python train.py --num_hidden_layers=12 --hidden_size=224 --num_attention_heads=14 --num_key_value_heads=14 --head_dim=32 --intermediate_size=896 --vocab_size=5945 --hidden_act="tanh_gelu" --norm="layernorm" --norm_place="pre" --norm_eps=1e-06 --positions="rope" --rope_theta=10000.0 --rope_fraction=0.75 --qk_norm=false --attn_scale=0.177 --bias="none" --tie_word_embeddings=false --parallel_block=true --init="normal" --init_std_qkv=0.0785 --init_std_o=0.0 --init_std_up=0.0785 --init_std_down=0.0 --optimizer="laprop" --learning_rate=0.00181 --lr_mult_qkv=0.5 --beta1=0.95 --beta2=0.99 --lr_head=0.0104 --max_grad_norm=1.0 --warmup_steps=597 --schedule="wsd" --decay_fraction=0.833 --decay_shape="linear" --final_lr_fraction=0.0 --batch_tokens=131072 --max_seq_len=256 --doc_mask=false --z_loss=1e-05 --train_tokens=742300000 --max_steps=5664 --dataset="wikipedia_en"
MLP neurons of a small language model. Each row is named by its layer, matrix (up: input weights) and neuron, and shows model dimensions 0-223. Each number is 500 + 50 x the weight over its row's rms, rounded and kept within 0 to 999. Numbers have three digits each.
Before each neuron's rows, "fires on" lists the tokens most often at its 100 highest values on Wikipedia text that the model never trained on. A number after a token or word is its count.

fires on: "7" 50, "ing" 15, "46" 7, "9" 4
L3.up97:478547504478488545539578537616491533590442435597532597434534561472437497468562474450446417435525548504575440545479523471559484460491457442558540517512511538513557447452510500491474585532544454444434431507576516492546526544536471551452560420437524419483469564604492510578463469483451474443450497566534456516478482486593534332460487497483487605554441478516517533583547526455472531504486445517483558564550501470448524598437569532540423464481507476500477558524523477471577461488543539534558480568468450544477417472561501474517546512456471468541526451606495592516542543561529457463513394514463485541415436419447480397506539421467358472509542477443539510562491447571509492494419

fires on: "le" 14, "o" 12, "ry" 7, "ll" 7, "et" 6, "L" 6
L7.up306:503594518434519440519468590516387499457580530491499486380502561495488483400491481466538573554468502488459479492619516460465501544641448427476565538490499555524564440485441421453491504496505576472576582506461502561537483523568499548512547474481526507624466442471551462497444532437474471555524455537542537479548396573501517411382518440502523453474518453524495523442478511606518470530534435466513485562489489508475496399547488488453436466476559537474512515511453397462484578527477502443463547558577564586545482431590484477425527617495527485574484439541528487454536450520425470521542454526476516631481493425496520456541431410484547558543484535474548429512551530381482571527459

fires on: "9" 35, "7" 23, "0" 16, "6" 7, "1" 4
L2.up808:414503500415502398456388553492505464503501541566470543452382520511501468417508563465470345455556600548467468540503454507481531471588449449505442514513491487607505455518445509534403530535484450516452560518520473447463531446525495550504476444467480500441429557550479528497449462464434448518468362503564486508523375469519563437460513448515535617580441500503500558565460500462477523521456530438501554624497543477472477598504465502529493498485604489474482459501510539500562461528449564538527442524434569447489435404590552471484570560496446458579558443507582515494429504576477512459522523469458541489543533525472453555519559396484529517415500595539492436510554489566580545481421

fires on: "es" 20, "als" 8, "ra" 8, "les" 8, "ches" 6, "per" 6
L4.up634:462595524461497503572410527556558433417597465466550508518523517539465518519552431527487452487372518435514518498494524496508414450538465460554533508490510531547536488555479529420518522545461454616587510452562556531517492498491505509448491530480530481466575404636424594488522483406337493500528480500447516489565434444578499507475548407459454442503528483543450490545534548534461495508469377448509466457557443483574422447474523620572519615515492424531496417465420494503487528465446499452502427485471631505564459617555437518415499540481500514546526474541475515500545471489463513487520596458521512531434505497437535511428539532552506430508493457611440457513456551489489420481515

fires on: "7" 38, "9" 31, "6" 11, "8" 7
L5.up784:494508439452567522558426588543545511422560491575519540533523469493484493470436495494512474510608522547529465513538489584419417459469482523528560486484540527451519423430496542559446454549510476523415486402598552433435502543512473487437531646491521446585498441484496436461504527430479465453490375497584489553562558530545559500484480480479501520563439521510524523552541434479486549500443389459521527460446506448456565578520506614568438434536419493535477555519506453480593341535414497543558523545473431481497521488577487395466570600561460563564498496542523514519527487524453528440535440531472488597486486435494434483500593507548466560437474514462541393499494476512464482582457

fires on: "et" 29, "o" 20, "er" 12, "ed" 12, "le" 8, "ric" 5
L3.up314:530559449469549547530564466609451520456498550601593584379485593571495548512436506501438535479396607484530464525516553554474553506536466463465470477516522445544469413531507437417507462420500558438526487579460521548578476504532503519452469444558537488501578434431561590478472480462474502534458476502521478545514469502519561468523553488507555554556451537546470458498522544439547483437527458448498503511574454507511546418442471547477529519482593501414373458519399482539399444505530517528533589556438484506390516386539517436384516557411510514509580414444502471522561448542502398456453435515458515472567561516431496571448473477442475478519499495471578456472551480463543493414541

fires on: "v" 25, " during" 7, "ran" 7, "or" 6, "est" 6
L2.up853:584499582501526496496523529582483535516551486611485605526454557561514403405527472527427496569521557570429539484524437472508483508479493481568525595443457465484565495577559524490465452457433465557482487564527439465462497529499499570522501436510425457468539546575534473485533519513509572417482422476528458535538552476571532446478486493573474479532472529516523448496478473556520553497473527507393475532452522541484521487515543416422470534438637505449460481486453462528383491592558562469469470545429528490539471408581610414462503423477447549505611504554510457584446575579462412477546531499547552447453441605446582458518434494582497419499493556473491449439560556522411557513453

fires on: " /" 23, "h" 22, "e" 16, "p" 12, "r" 7, "j" 5
L3.up499:596548422483490565512574522502525513463507505472571536439506532489472519500478554411515474477503574542527500474565467525471453421464471427542522522379528526460469521458523510449517605539566575481492529427490481478425495458502467574600555574447557501503605662463491468508474578375472477464518446472442446447472479597480557498476594535557524497537474561505536465613525511467503530404464561514520509580470524427478451497495567442454526499470523432494515495546454585465496462535504404453514543381421557506557440467453553524492570592487450470512517501495515467512516442495442543463546484576508473478568473498456397459493496505495434613450588513457438455470516448490456441533335

fires on: "in" 24, " time" 12, "iece" 6, " 4:" 5, "ack" 5
L4.up788:405349568488466622498495543505630456361524537491376557474380475413482588517425532433527551548390431403439591467533533457452441476511508492502548508487463479456496476544459446474507487562589523550450520502509448526481485607492463527463475458509527524408501495513511551476527524432586545499474489498461482513417540505516492512513535470409561514505459454441627491534662509455486496526436468548501502473517458472465548414566547513529452512561500452614422500511534540518441477513541458477576497552469452515529502499455465457502463566410485535506548453448528469394548513493481550473550519527430528505519428483530529476557584450563513495518486497556508507530526461605526456500555

fires on: "ic" 22, " 13" 9, "n" 8, "g" 8, "ice" 5, "t" 5
L4.up575:495497486522562471488479565596542397556451513611556521458565509472520518539475408527524520631553451544499441420499556551524623484527551545418516528493504445502588480587493363476543500478448406525443478415528596498506503530594471448578516424536528494487569495495565476506496502466478499529535420441497475536553566517440581437407451465424476527552555405529469471491562515492445473526493479520458457507506533480525441542422497454496497461479486457519551463518529508414595413503593538557541519550380535428512470549480555451560500556509416506521506534507500539511504562488424616400505535552618475492476483490544448465489567525438522454436512482420455412439460469471488519456563

fires on: " in" 36, "-" 18, " on" 9, " for" 5, ":" 5, ";" 4
L7.up23:563447485570539522533360492525502477521585527481455544431542532479492486571503533558438491535547426513487532456528537545536501490577475606520588491464446540531494520452456434569513479472529545510464471407544396453433517527590491453561440536476458475465542506477446437438534517445500553323527436446530561523489535498595520486509519393502419440515447409506588551547521447501588450530522437398484456488490543523543490516489496529533453383457530482528483466543414433536517508585546459428549409523486465460531465538494519478508566508596491507546554476476549506554605525474509526472396503462454506472479493470486487439558517468375482545438448429473467603456418528467473567488614

fires on: "an" 36, "e" 14, "im" 8, "as" 5, "is" 5
L2.up252:486579458492667506480497522478496426477510505470473560495384581501440500488506520433482539432569536536499499523569514511479556473550523506565567528495486481504449490437399540529467496457529434471469550504536552548528548475547430474569487529479488492562497547472441509499345431440490510514471445468500430480449536541576540492422498473577472521505456437557514507534468526473516503308496547429473408499569520478473589538534499490456472528537494402480534475521464398520481563597439533420515570519495504425459513398516425484452510648354495528487535589466594433559539561535432454485473469604492538493531467445447456556434534502526491541451465422524497463477467483537463549463495

fires on: "g" 16, "in" 14, "od" 10, "ag" 9, "ad" 8, "un" 5
L4.up260:556408493478483581466512409545471406551463520582540496445523513562522564507499513418556514490497503547527480530402435504508505477518498543452502504412472458424541508528571506455485572581563540491586530468518546511487474516498550499490523481487483410501535458481429520489590417533485568458528429538484394497481450430573522517476484519463447521604402500402556417495463561575493434522550544508518483557508438530505475556419508435488366590461473496512581508580502598485542500560550547493515429431388468494438445507501510491595541523477423600459474493515529490386508460584526539485570521652559524472551580509494563452561600512526560529478510570541464415541507517535475532458457

fires on: "-" 46, ";" 19, "." 11, "s." 7, ")." 6, "e." 4
L5.up330:466471482427505517544428475545516429500542466515509528528644499488520578551512382527411509486462458557594506618604486520597528393559522542485527477506478533483489539504488435489525480531522506507513538448487373542485593552513446435515459414521552395519535430535490500453567365503490552486541393456467400390488563492605538397471544469512479501532380491483490510502510462481531499535469444478459504520547528505501506533417586569519367461432515426419488512522500434511489467486477482525547469526454502514581428578573497532509525558507498565422515451520596455418513592486536526484482425500488506475448466535438455566562532501498492503432486493487556476417398465491454526482490

fires on: " by" 43, " gu" 24, ":" 6, " By" 6, " to" 4
L7.up260:534524517444440494539542528451477604595554515511545503526440558544588582436507546472540419439586635510399475599510501512499460538539491489461527612434455422485558548595539504598521438593509464518391515480532493526433516537523400591464531510492498489452503510560516545520437616562439524429470436549547484544530449492525522494493510407491447500579489571422537537511443534483550391455535502485491496504590429480570466413509517541551460466494513441493549543536408410507504496532519456547478452478480486463495453524492552466370484451531502476460542433553481432457487503571411457472549497449448586470521475537526528576455439504470435563535559445512506476574454425488531430446533

fires on: " by" 24, " /" 17, "s" 7, " $" 6, "h" 6, " By" 6
L7.up132:497569483533476422539455544497514479530502495597445554523440591533497613466546493529492443472547557531475462549539448505492506457570475595496522532479467442492573448524527499534485549539496487460485395467493566449453404487540435524630513487522444452455510497497504555450528518502442443412543484532486457511499497450599558473424543525544451511557468561451480521500541503418527503459554419473480522548446536436479546477557510524483503437436461367453470488511549551469431478518519559476525563516528500465497439444544522349492630473480450472442552395578450510538480522496492457436564576505491459446508465563430477557627514609507468622487611519490418470581449497468529539427381

fires on: " cons" 18, "-p" 11, "ic" 10, "n" 9, "-st" 9, "ely" 7
L3.up180:497623560568465531547505582541473415483487439565529416440533573561428404534467433563466525483514555526551519473465492520529449396560367503544491496509535424604521515484439518471551490457483493491475528374484497517500508557611494480525480546503582508502540493451586447498503561511548508509567567476559587498603457423509478398411477546431442554587541462508496539472546575434555542518521476494500548501469478500529423434510579518506471504449518445498422538563480578472539470526553527464531487514502573469514462573539497463529471451456537454534511398496593453479504470413432531470576434458538554491500428521461404475467480466428468428409645559483545456460487461444554521482526

fires on: "ing" 22, "per" 10, "id" 9, "ro" 6, "rad" 5, "ir" 5
L4.up225:478554499526499535588438511503497441510575596497574526392506541426453579506515525593496529558399494547553421513473532440582521509546469521499520504537469581439488476464471448483475506455554529531418462479491468539560504548517451433551550434460485444400480513570540426527499500512515520339441429502462536542504481557592485499503560490424413462578441433578467567500475447465480406511506465535546462511553567505602451555506611509523459432508519486501488556431466457485555435461574447488514544498443501525552545546569470476536550432436496502518390505585468589513527503501487517465448516422517445543575524478442532562524532495473468451513651466599515457428502481581508526377539

fires on: "f" 22, " not" 14, "eg" 7, "ip" 6, "ank" 6
L2.up1:440572452423484449429512577549507439527544531503528483465437485496401486486509480469462474503537640519446480453444442498514544613520563466535485478531577519488475513513478486492498506438579501549557558498395423530453559441490542653574505495510620508526429632556507487385459527352549477446502390459485464597554471461441552545526582439452483485516521404468579536516539536528524488515465539518519588562564473440499430526492522561543446490451516539467535465492444478480577543441498519479497541520460470393533448524542531474511538520534449501478529504475477528543496501492523404480587508443584428475383527454471434565437451487542532510460494518501516520578497450570538406558456

fires on: "\"" 16, "000" 11, "y" 10, "ty" 8, " 200" 7, "”" 6
L5.up239:476532503454489483552437503478511504500499506514457525445444554497508472432515456581490473399479560510524448517511564437580498463606420526523564548462498464455522453477430495442464505515442500558533521462540538540498504492580563502428437423462564540429482424529532482461522466485482471498447550367547531550486574452626555452382486510423457562480589444512505509521492510556486431420466491445492462558589486354519493488501511531544543490439545496477501427588450503470523492515436597507531576427464535485510508508549522591496540522460535520517418434454504489579491400524394482488454545519402542504598512470540523505577560535577501566626583494519501373525560444510537470457381

fires on: "s" 24, "es" 12, "led" 8, "ear" 6, "ar" 6
L2.up65:515597523472504465409524579423476485523467474503551428552465600555437569422554560478427542432456551500512461518424523507495472506478561478497572508533482522517543513500437539539471459463533474580525504501535447481419546570562499473462479410480480472456544485512465425441554484397489497524551428556480536357437535457587492426533518439483478576464442511488526478492547531501418496484579474534497536469466471593479570431488592476556452561483474612553604478504473488575555540449481470514517477438446540449571503548424542546506465594434433533576544448491565596474491439589564457515532599501327591529432532528507553504504553424488539453497508543496464505505564465503456542497422

fires on: "g" 17, "7" 12, "6" 9, "and" 8, "un" 6
L2.up881:470467471354536470449524508561463438583463552578447567499540455471517465484520506480508488420539578599477480477502478586407434466524481506532486464432424453513539442523579472438529480571584560426481455488560549620490500544508491487565421434429511400459380519497462430512568527408467528422476490545516468547489534536571543484498473515469512648533440517541470576623440481476513489499535459490474438549479526411462557571425479520520475502446488442469588475558566575457515520581508520457500479473522504498449399456537489564471587521513450522571535480526487485546478476512449503425509488528536534502488538446449427530485514412579501425549533603511558452543549376553543469531516

fires on: "9" 35, "7" 15, "0" 11, "or" 7, "6" 7, "3" 4
L3.up776:428541559503540463565495514616516489569547503555532596527537557508548448520426447472480388535555565555503491492556475480481468506464375515604512553558538509615471471468499469444392478546407463469414518514621442421501528563552523491417590416542599469608502562572481511524434433490460443508509484484497535507627508470556550474455471471505500551587502488518565471480510452507528515507560454519536488463529453584461507590530490573576464405496473448493481547484398433515507414510455543511527526473379524531441480516566604457382520500493390539461540490494565508478500438542392518464466466531454520566547469541500423511508538497543471477510491464549466471531475524532530479537463

fires on: "ep" 22, "it" 9, " Rep" 8, "el" 7, " as" 6, "ok" 5
L5.up132:505518485578412433543455514562489498494537471545575478532429523538413503445524492523511590563576556499469467497489551456602533470535532493543483503495524589541528461462479401513416471451368524420468493504580433550492529485525508483469522392529522478526579441515531436528539505441555575470481477505526535400501515539464516434493457470450607553523414598530575446434575507487496438514510369449586482392465460518525484575463527494526439489498574453474524490450478564504397525531519558491519473476522569449562466595548484471564518528471541510474466532555504619511538602492462503474585484575511518447406407437534537568398499517433465539523495524513574442467526487574520428521390

fires on: "ar" 36, " first" 21, "al" 12, " last" 5, " second" 4
L2.up387:502473533483550524429451602477458423440512483511613605535515502520436489448457398423436493500520506477500531409462517521509477456475565458507505590483474447493588472495470404533496509568516476498511529474504463474467420525544514508541535575356546490472540527602581420517547518390516465576534537488458466504569545595582537474429587543493432512519473553443538550541503520411503528430448575495536425570618501484446424548509538460508510464544614424534485492673425481492515504469497516516499544414516550455483455512555508520546554523490443494466540479489471496553479570496471383524505429516446467470578437469452542555540533588520368562514499483506459488469540499499470428537457

fires on: "st" 23, "ig" 21, "art" 12, " port" 8, "it" 6, "ep" 6
L3.up627:571480538444485408552543507506542451507531548540479505436480532520442494446510479464448516504571666463498520473441459489579530474548482444515531520500507537495514522588474548419463431493522495457420561468518516548562513510550505457472493410483551454529519510567431541443552510466513511464446498366530474500427484451498529454454513450536552554594546549554484574525469443539545527539461458514449531628511501507423481504458520597567532489531550371512416466465528506494484510481567501421519516488478678501491483522538500451498528588576457426461518522416534530586556439470417493510544477477493530425489479410468471531538434424489401503540542657510549473444466441572575385469443

fires on: " re" 12, "-A" 11, " re-" 8, " " 8, "-" 7, " I" 6
L5.up261:509553569503497540529471558610445528531489477599406533460430529541477477469482464552508461459471528477491507488560463532458588448483509528473499525515569446556572469327542514442581525485529450528509567419503476534520440492569440481631456537552405512543593448520490549481575476486503449458525493500477491483500466485452505492457520450561441514513454557583434508494455471572466502435372487555474522520599571525547442578468484530475496468428452477579531488509524536567487391451393551422490453512425523524461511458541513465544506593547416511458490439503510347550528538610462420467546547523552443461448503546424403540466556472499498441478468515510452513459456448559562529491597

fires on: "0" 28, " (1" 27, " (2" 27, "1" 4, "10" 4
L4.up465:407605422431476479492413553553424443400553531513445587449529459487480494549525482481501506443543575499438488490540401430553503453474423510509578516513467501599552503477453504531403509529477476482424469455484524540468533564503419541501516477476480481598397458637548513423515476511498465493449402522472408499580541434526535466418531440494417534484392489495494478541582437494482556539480546542511457414500475496470555524511560443469457532511566491446495491578415476561554453498444574434560443496426577504590523407562481542515570527466522543518529432556515578466486537503478584445559473549456531585609477545527477486549508552480528482481552568583461460400548436500498496537488

fires on: "-" 24, ";" 17, "|" 9, "ra" 7, " |" 6, " two" 6
L5.up37:525464549461560538431445531557528492456518529429488567506539526509497484623565535462388372476485461495449516450466616499467429432588525614590557510466497386536522475459595461454510476468575490447504560445569498526503546536499468533534489503397493515530535463496488433509587493429359488459554405509468535524512493527601424420502562500431383543526455567513494444529566532491543458469446450355533462524539540512513520405455579467479464499491529501510489470521515517432459446381511564496542538463447536439522443554550492488532538489503486565465465435532543382420500502463493435467415486590449461501532417512489536519482538487549432539495474553559490494460539487519445479447519

fires on: "ou" 25, " enc" 8, "ol" 8, "h" 7, "c" 7, "he" 5
L4.up846:541555438463460492569490464519498454472524468524523571503494527566458536533540561547475480546441505444489464525526405498510603539536433606472548555465482485529585538433487450462466382532488416506516523455512479474470501522569508437576515518543513448498532430486567568484538387418432473482495464395622464513596615532481584455432500470429519575531476456583550568473558401477494522524436512305530460592449507507577563449479484453530472506482544457480376520557571495517534447574483467390488554547433487534498501485493566510559496546512498492473529491524538567453529557569491498373484520549417443445435485533493547512483407547474531488518465501448533475479480472450484463439542

fires on: "al" 14, "ign" 13, "ar" 10, "in" 9, "il" 6, "ass" 5
L3.up75:516521516522531422406486558474527520539341550467549548412524497491437560469484444512472469540495560460502634524389519372410463529407513535439476495443524518503537481501444502457454456550452455459443486544506542533540510470491473590506517481462515504441598540547448444443581441431431548518430490522377471500511526599497475465460467461472541543630470423517459502597571491401477535431487491579494505495553499448552501515513597444501489423571569446486570505574508425475534482541518510472470538500489622509430542503480520514545454490435506483501610502497523502456476543468540547517486493552415488438409520464499497507556568530370440568501427536573541464485547505525568507447467

fires on: "h" 39, "c" 21, "r" 18, "is" 7, "ro" 6
L2.up367:434521468433583516503508561538421578456533490472531645539461525486460549514498517566458494487536574568431553438550477494507555466516419566582579537452554410455550541455495450522430409494466450515408531481531508460508469572529539445529506562444499440484496469539478417497531494502497509465516431522597460479576562480546524457477464437400484673527477464518487571444551470496500465430429490564503456520401359428507522576419551481563409457519518476467508481593487481618504458537469581498556493508498479526470443407567577588507506589527530498524445502520554409413507440554470484472485517500526549495530471500498522499467509520511564491501559601489574410467515513433448448473523

fires on: " (born" 26, "as" 22, "h" 12, "es" 9, "les" 5
L2.up154:424565453466508471513493570540587559538510582517452522433527497471468566517606492409424543525457504483552530494469570551527423435540459421525459560488538559554528453519425408427494538526485487579429429522529540526413513443570503573522456470412508471575471521550432467563531520485455476493452466483442456553466451474589491503438484464433506490551463550665462571497457591516490542471528456506507373509515505436515519489501493471449515553494499491481510392523548510545515376604521530463475527497498565528512447567558488493418519542474424487578498548478541571493433573590482451384562441642547465449471513479469522453541574497489457560561547470521406536473482479546500493445431

fires on: "3" 16, "1" 12, "4" 12, "6" 11, "0" 9, " 2" 8
L4.up276:507486490479586394405506615617531464532525569509521555508414587481433491517545417503479474451416584477448454531643485496523480418478458462522546553490522432500542479485528477490456503443509540472431494445472499486512561485654407482479507416501565513521531627521552515414478472469503506476483507549510469486502526579489565447538543535444544535470527461567504405555510470461432439495542439507516492538548438490506494465542591579502503462519455490491527427508460490516535438460442517527548464429381495511530500551566509494461575678529428571453476511530485557504523524595392491416514530550453467472564488465567445538548565550510519514414497522609477507519549472481421508444487

fires on: "a" 20, "v" 14, "ill" 11, "u" 10, "am" 6
L3.up348:522470524505549529533539558529533553567526494466522538516377557570452547502517489418429525419515601531553483486468512391460458589479474484579421524420564529488540499562429451502557493530431480502442448436584479610515461493464493452575514483490523538528493594656466469468474396535499540444469467408557473568535571523469511448534521419462583517462484492505576507529584521503472535448558420512470494460508435489474557492457505403504458491526542437523571534577523429540489460545400419473485520493458442510492465462401578503604493493499457527465553457555538553520455476513523485499521498548450625526464522480446544447580394497534447555509514511485518419471501496446391389517409

fires on: "if" 19, "le" 16, "ep" 8, "ic" 7, "i" 6, "h" 6
L2.up685:486601506450525463506516517589490455506525444636543563579550572510431519459454470549498454464489609450480505485471483515549592510453510574528547494507531404478554516504504411456481521541561493547410485513471526525470509474547561468543519492613460507517533473556485440524501550449599603446475506538538462519538498532425570475561412419569495616624437486564487443531518526493554506566487563479475518451501432525464430442403478510464535444455385473437491547522469429628470504624450518531557488451452518490524489542555565474510518462426500485466453467475510508588550455533415608495553450527540482516422563429413432453489467491427521485454525521503455444539489538482609464479545

fires on: "-" 25, "ric" 21, " /" 16, ";" 13, "ov" 8, "es" 5
L2.up320:468551503426494519463465546551562486506417507468549661421576567523542472497435440422369358530467448537416512482568516634534487369482598550471506530483575452532498495511504563458517510564543547534516550419524498432469470437546453494572478529465541548494532495550489402457462490505484481489541460517380476525529574449464577411371500463517414585576527481485518496517497581520458492541474502452543507536565534421465445553495603460470511512518579380516391426494509462433480511474521561492529434492460540456535501568575522511446559498554468415469469500485519498566541489555468591470532532462480544520494571474479510546484474497521508447469498537559437506423494528517484537465530

fires on: " up" 33, " led" 7, "ed" 7, "ing" 6, " joined" 5, " of" 5
L7.up16:521581525513476481429509469502527589525648429523532522468524519532453444548513534513526482529480497534521417491517556533502455525550446502503564538537524487446572489463438537495478520452427475494481521469508435507467514543496527535478372588435462453480537575456508496503497522459368550421551378556581524421538600568604459477507518460506488436490464521635558540557573468458489465491515493576503528535518404458507539440556535579504465445496430516551452578621473525595491469557543534612509462514404544470538492504523428436501530525507476498403530489504521463548552564486447603462575554484438476463530477530463493534411507444374476569532562541457391510561493450490499419468464

fires on: "as" 24, "ar" 19, "av" 13, "an" 6
L3.up203:498539511572547475562543542482521426529480517430468503509355514420497431502420479514438486529517587596473462508510521575420417493572506478502486508491501525474517558408438511487567474442503434475564528432586532538490499583573480444484462430537490438405423559549517473423411605483534587415532408505496467514486542521527585536525535530531467452478469538562428633534551512538541540459563494456495508519533462497541554510500502522545492523478489457470496568469551463618425534454448552416444477439482610458523500532609538614534575550504466487523534585523509496581516518493477564491446378432536494456464570422410532491401518475467538455443473465463492481509604498477488459525516

fires on: "ig" 22, "an" 11, "ol" 6, "t" 6, "as" 5
L5.up52:438427522481541523522478510461466473482499487474526531459553526519545558598590502540408516508475482480533466541472451431483540495562414512566482536570418497461539445553508435545582511497539482500554478503538532488543518459570490372508488566524443495406606433473541599519470463424489507540554396437482514510475603388549525478456514385468481506522542471535525451502492480433538515502451515578517450568519580437616454463465459534565499501481466553490432451529456432554531571509477529506574561465435595500494575553463497510441543459491440480531525425515528474484524567522457516462442582549393439590510584565415496468577527547495456489447512440477593540515452502470488592335560

fires on: "it" 17, "-" 16, "k" 14, "v" 10, " /" 7, "he" 6
L4.up198:544551468468558572456484496592512545610481550514504593460474508514477550457544418402488497472512504459463435490532487480553473497519514525468567484525541574481543487547463486474483417511493369524489583486441520496507443520495441492542554425490520427463519515536468394422453542508459399509470423577480497435483521462496535460435614452505579579541479425456529563599484550526535509484524281518482506531518555452431514550480498541418435569458603463545501432525463521450503541604478472474491621475475495400602422512608527486520569508531471459505484509550511505549488523535458549502554572465486524554507568424505457526564480521546502410497590514476538448393518474539525521495468

fires on: "7" 27, "in" 14, "1" 12, "4" 7, "9" 6
L3.up91:467427429451512430553476552521472495585506481606580532415555497476516478463469516487488419424473505498490449548506422529498567499500486492540491557500541462516569466483443537490474520556511550493366393368540536505580419490576481518581440514487476466512509515487459414519431464455441500460467347545551461525473454505594541476466524504461580589592382481595473506492511523511505567559529473530496493588531522476488514494462661536498455499502500559444462488505471557384529471583598494453582514443520548467550528460569489467481541629468451493462493410517539497420521557515442478429448480508557509457536533522510418457432503507503464465533623487495501449473547486539552532424469

fires on: "it" 13, "es" 13, "ius" 10, "ment" 9, "s" 5
L3.up36:455453517472481487564479499456534498456419464466475543397555490506490618503575443518516520474472500469522537519511443467588443382566439553538454542515580488528559431485478481420445490478454535505465426559529489597512567494453462433437427398521576523562410509514455519517583480477486450542440485501475519444537453438520465479424523486453532446522512467512539463434547487495507496506512454580515412423549511610462545505439617483464478519510432515510523477484488492610610442583563567492543563456542445534456448523455493533559488583443545552481543483667506523521494496476555450483452550523506414545472500570487447531661434495510520529451570416606472513452500493524480551450424

fires on: "T" 17, " of" 11, "ing" 9, "vers" 5, "and" 5, "n" 5
L3.up744:589500457462586398566454481502369430529564475514556476497504521498525426439497431518457499552504486540459421488555521498423561423476391484453456649463491505479483527499474494415518489519566463521437499476467514505521523496544471471448417587537482559506468516460601526503518497473471550450443483529574444592457550520523496511488546446432485508619541429541494479535464562542614555469498560511401451538499477504458488499457443533562516432489546513477474512485526593556521510510517577474486543485492618489540476503646540466491563563544560523461466535442491478500578512456402428439425592531523508565506443417403485480499483590486461415509531542565554600495546398510535518451434

fires on: "7" 21, "10" 13, "0" 8, "6" 6, "9" 4, "80" 4
L4.up65:544501551511641540487455544523547467497469513569576541489564511549516458468515546533430454507560553565548447507528462457563495437499485527529538488511424510510514488492486536527574544602471464494514418371475469590514546544525435552526508390575544457439477474491359454422487465498425520545420477602531487592496502544586513456499472493553474576564456529492596486536458464509477525444468467488535468566444479452448524486470588496546365512582588469538503468575462556520555540639457520508538440455493517560518563488512502610501591542428424560500478420535449458463524505480448513461588485496383561525440455459492444413561552541519531503457461573552538553553520491479485516480454

fires on: "r" 30, "it" 13, "am" 9, "h" 6, " by" 6, "att" 5
L4.up472:621550435510534526477450512431510582428469504525568531448500502532447560503483488487542493534487541487536447436509436467547572522466533438553539578469577452396562525518474442465492496457417499493521528523565512425484421484594496527601495540424492434555493579448478422547527465487555541515541500464465489487474505503526475508439490485461534451568473538448551422513502451521540537494454515471498561574551479461472460492547562464409458454481431511532505498462603418495447502531472539508556468542400497502553431457524474549618492573581425408539506344516445447560605535478580473436517599463480444509531488458499561508555516407489371534431549424554502494483575443559437415569430

fires on: "ut" 13, "re" 13, "he" 10, "le" 9, "o" 8, "ou" 8
L2.up523:605524488410510497535564485548532429466518493580579551492400478566494656417474582430524468476516606460543512506436507506537516536421520524499463516495485409529505426511508506551512464584579501488520505483561476534531601529558445524540447452559507507576567436500482606461518466508401477506515530504527449454475465553488570470543447443475472575530485553526583521519412434486541550488406569516474549528525415445516516449551488423485394482444546478531498456587525509509526494540433523538478449504436500536424553361524594576425537492518435501489515443547529454538630416498448473423562449517511533423535535519455473487552488511444556561471543575489587449418475473505477511444531

fires on: "s" 31, " species" 7, "es" 7, " years" 6, "iles" 4
L7.up18:430498510464548565506423518496486384539459514522519529406484652560407565488428538523503535482518538571474446447543473473489514520572517473591514541558450505481556422442475526532555523532491510584573511477563468528515547567526501513471370605491499513517516471531606549441523551461445498494533475586457553459513551335490503474508518483443535468518456557526565551564608575507439499434553506524586445451482399553549450432513478512502496477502440578482460488521426549526541488511511457482504518434453531489450502577422563471464475563594418434510518535434540468460527471541502506544552491521508568514492497483485524545574524577436551471447563547542487520533492498482458628414344

fires on: "ill" 30, "ep" 10, "al" 6, "ram" 6, "am" 5, " Post" 5
L2.up155:504498562442556503558441533578443539458495539515568516448508530543548558512458497457373397479489612561565553527611549499471518467622440472664519505461536398458576413469467499489492474528535511580532466481589490497465459454593433486466476439469484503451501523512533515541512493478508511530406538430513422522508505544483499501502539488444533519456466464481559504473484462585509560481438464497601435554591412448547510570467513480500463410524561456519496367508521468554596504549390510454513442512430500513441505400585517506549516524419542521464560484548440508591529500484518469475566560526434516579513445537429442422420424491526534519397512495518516484461463520506427495468441

fires on: "ing" 28, " in" 10, "ound" 9, "and" 9, "nam" 7
L2.up501:468576478419485502436408491489466497549586463583611506458535519481494374457532488414457491454510509533527461417463477476537540509535492480440463587512538491545535495505538496510454620475557499508605452469505536441441500443491470472486509544442389434512533560445538438581503502439466570414521461628497446536446485492578518492555471372455472576489453452570584540534403519488510513486504536541510455510444512461486462436496520502523493448440538408498528359466536517433504456500529533451466528505480573490505518581519462629564616535535467452565558542522578540592553533533443456475485557449529492464461547464382435494469460403588412451534472486522476490510488489524556492451470

fires on: "es" 24, "ing" 19, "ed" 9, "s" 7, "ch" 4, " k" 4
L7.up53:420485473541534515481479539493540432535595472600499495458578503539467616580493408540489490485495469485505478510504471534518588409631458443489481537587599555478446443515474438530464523473441491453532551445540540521447580429497456515581545494393509544519465491550516462464438490447488493559531439463471450527481528514478500442526593428492492514462549398514525492536539531331505585419467515550534481553613487466498525496460515538522500550481465524464437541457461525580491472484522497463606509545423457432538492567529545449484477594545474442461502489580502515575506535548519446478569571459510568532490611453487467559593531533498431536433535449604375549515550439565475579477469

fires on: "ing" 18, "oy" 10, "ure" 8, "ained" 6, "ed" 5, "ard" 5
L3.up674:508589505577521481455577487519482502482545564494414492517599478481494499450492469487484515475441507452457481558635492504514486490562527465501589469486476440423483509455499503468466410494471446451428552444496473592470559556531496544492451476445519503603487584468561479604477517514543540476498450529582354563497449621510475531500492521445556487493482584732547599458529565442529506520485498582499406506521443457411499563506509533487564528544537559553507509591490536584443417574465534462490565512500513445553515472486460469428537492527460547399409401528476471435560523539498546491450535559531562516510396506411475528463531487454466502488407494461564504480488504519554516509496